From a checkpoint of a small transformer trained on Wikipedia.
Size: 16 layers, width 160, 2 heads of 64, MLP 512 SwiGLU, vocabulary 8192, 7.87M parameters.
Architecture: RMSNorm before each block, rotary positions, no biases in attention or MLP, untied embeddings.
Training: a variant of Muon for these matrices, 149M tokens, 4557 steps.
MLP neurons of a small language model. Each row is named by its layer, matrix (gate and up: input weights) and neuron, and shows model dimensions 32-127. Each number is 500 + 40 x the weight over its row's rms, rounded and kept within 0 to 999. Numbers have three digits each. A neuron's up and down rows have the sign that makes its largest values positive.
After each neuron's rows, "fires in" lists the words (lower case) most often at its 100 highest values on Wikipedia text that the model never trained on. A number after a token or word is its count.

L2.gate405:394563492565489523503551485536492519483491481458499477426428485538506511583477470482503493525443510514507448463420477455465513441572566525509557497456532503486533550502461574528482507410502510569560545427471522494539529498493499489478535470495483567520496462511530516491504469395509491491
L2.up405:475517557493499463462524539558526498488496467450487441450467555535483475506502534552486492474479446519454491419469496481516578497561507543480528525511605504496493556514506531491476430427507549560551540436438487545484533556502458493454497493521451468511424464531551493579542487381565514502
fires in: "became" 18, "become" 11, "enter" 6, "form" 6, "him" 5, "them" 5

L2.gate139:485421436486469443481511500498491497406555556557482473508447558500559465547499581507504576418517510534493510507525497533497481566557459520538490487512533479497503580486513515532438495555491501473536487409556563463483493395529475484523514511530482485540425539513443505524553521485463513515
L2.up139:453478463440484460495488546476511451431522542558529560520458518468527532477501572510457501474470543501466497544540468544511539508550455474562470432490490480513502639454451471516446559477529506470568526419569557520491530442526527429464511550479481540517472551513515482506501494523481536484
fires in: "not" 32, "alfie" 13, "fiber" 5

L4.gate204:505526557514497550466479524507475447503483466520470547454505530510509589551488483544499533483423445512473434484459486600503546505511481517524545467544445501577515488523487507443413495534469535488461556401496535447522482563490515483551532550502508542478505493566463479501501454486501512549
L4.up204:452559523512479546404493506563523461460478535507542505445546511509459526532496446508514508446517420561525498438541491497518536480614439477507512448497509494554521486511461503524488441545463491471541503431509479497518578520532426482468509536548552472530530483528539442516607510553437468439
fires in: "as" 100

L4.gate246:512542463516565442492458478515446578534533435495445496567516487452499496483416485545461423518421509503463521505476449584480445548520493483519510505548563501585481444475486502465520491509501515461452497481499434507476542554524494493484574507527418540519519451393489488465516520511523492483
L4.up246:522533502465437530466480524479478449507496515490507454540515477502474345463472505502543565511469517500483523490496457458463507457572492450602432478558530514481537627495479497513464543474473501473536516446502512472479598539498568468563517472535505570454471500424533517457499479495618427454
fires in: "all" 38, "two" 16, "three" 13, "four" 8, "no" 7

L5.gate56:458529555501520573442523510519462474481441462471473503491451550484514496475458529533593446497513461525520487488487479499497499474551546490487523519508584519519573474538438520543412496422462480524512478465479470385432485467513485489521606524545496466457483514483621447481493430494507451503
L5.up56:424487485482509503467501488546547463435451449490442546534461550528590527486495507514501465461570493497505470503508485413515513449503542471541483572493535520482504511520424459511430489469535496477588473430464437426444533549524525484498526515503478470466441557484550487509538466471503443489
fires in: "as" 61, "form" 14, "notes" 5

L12.gate333:544543525438456545467536526484488479516511431441507525583500444473496485430498439499480558543485556567443529474467446518491563527471510454500525522508560492537513535493454496534546515469482456586501545505495570548499480515508548429513523587514543588486471497508512537486600483480501445473
L12.up333:437520462568470459487514415607493520479444529452506561529485546479443495471417560564528445531558493518406535491530537521505517482526485499526572542583516471465497545527508513510497529510530497491511501489470526489444526564502558553550529502553510487515445464547517547535449517441457443459
fires in: "as" 41, "municipality" 5, "territory" 4

L5.gate125:446545423522494538467506486484503501484441520470532481486416522430487490478492542482464428503489549495442530507529488524540563540474520455483564575556505471443496521518525479506502519482464526421400482582358511586575439450508461508566511474484542519480506499520471489505547501529568549464
L5.up125:518514478544525539495488575534470522475522523471501474485411492391545485493434494493489481469521491509442509501538477551515491540454516529493502555569480486497562556460522499484490519500503589430457438588407528563553394502482501520564487480480531580467481474502458458481505549502603523489
fires in: "of" 64, "in" 15, "from" 4, "into" 4

L2.gate215:542511450505488489479494559544466538494495519421531476539427440514547480545548477510504498450470499483501476484488528505528613533530573491465508455498477512457496534488476481564521457491538526497526515510561518438484482517502453550432559484443556461502505538457484470509577563502509549417
L2.up215:517487478467518520423506550523452532473544516498491511543418481520503573547502481466556462474535562480554464463432480489494509471552463505488500456499588501494417563549493435448431486465556465459561488480532547481527502489503485545494532500472552431493469505488496554559548479449494537473
fires in: "not" 41, "posit" 7, "pos" 7

L4.gate5:451546505546469563502557488483421459520485531531468500524435478469486552514455475516491424560529516520516484524480575577513480483521474496467507471485413574568558526483493500518436519521452488488418434518466490489427486480492493456479495509534525496478503541535537453528552539529461482559
L4.up5:467491554550510549468586525491505450490505574553549491485441508456505521438517487528463544510485582461512562478492579500527475549528470501529546526535472473520492526401501441495538489521455504498532474546437492515548509516463568496534530504530509489444469470475578453470541472547517415496
fires in: "in" 49, "on" 34, "into" 15

L10.gate206:491433497490508566420500442458542552494530508494433512433461469492576560463480487459474494497527497472472524492500488538513434506481626487482600541485558522478466559425480537463592439475505525511520513540495484583470456479482558467456501458560498463450502559545438540485576522416559494509
L10.up206:490466592530494485499490507475522497543521513559586553408529427496556518528518555505478529493596560455519497533525414514472460469440525478494511565438551528459400510431558589458470434519512460442511449557512499500550535502479552465515460512497531524486527523593469498526567561499540489542
fires in: "in" 82

L10.gate456:492482487585498556469491474449521505459488545478425512394460508463479484481476473545477461492570523515466479539564559497586494463485583485477534528582574420523536543506503501522508498484485425478457577522536494555474484449487487467575507489471579371471498447547523551460506520471546496484
L10.up456:515505537601525548528523491402503499510500538457506447473526550439509506430448563507475484436507523514561504548545484512525488476503486492455517511495629474530485567482530438508511516485406454418513562482503471503440431512430506482471474473491536363526523489520468592540557479525491534459
fires in: "in" 60, "of" 4

L2.gate393:521453485522492479474474494465436456538469523435538527473508544496526576502492469496504475488496496474424473502494451576534431553520487438439524533453493456508529432434526563464529505477503472594485542497406525503442542492488520429401466489442448440576494527498532484540351560497457487498
L2.up393:457487495482513469508435581470491445541512565473447485464478499543576533525556463440533464507486521453512508500464443523553536496591526479457440507451512480470529510454437506505616507496489502445465428456454479467501519443508491453475524476502480528476497528400468518558536546404580484400
fires in: "four" 19, "three" 12, "held" 10, "two" 5, "seven" 4, "formed" 4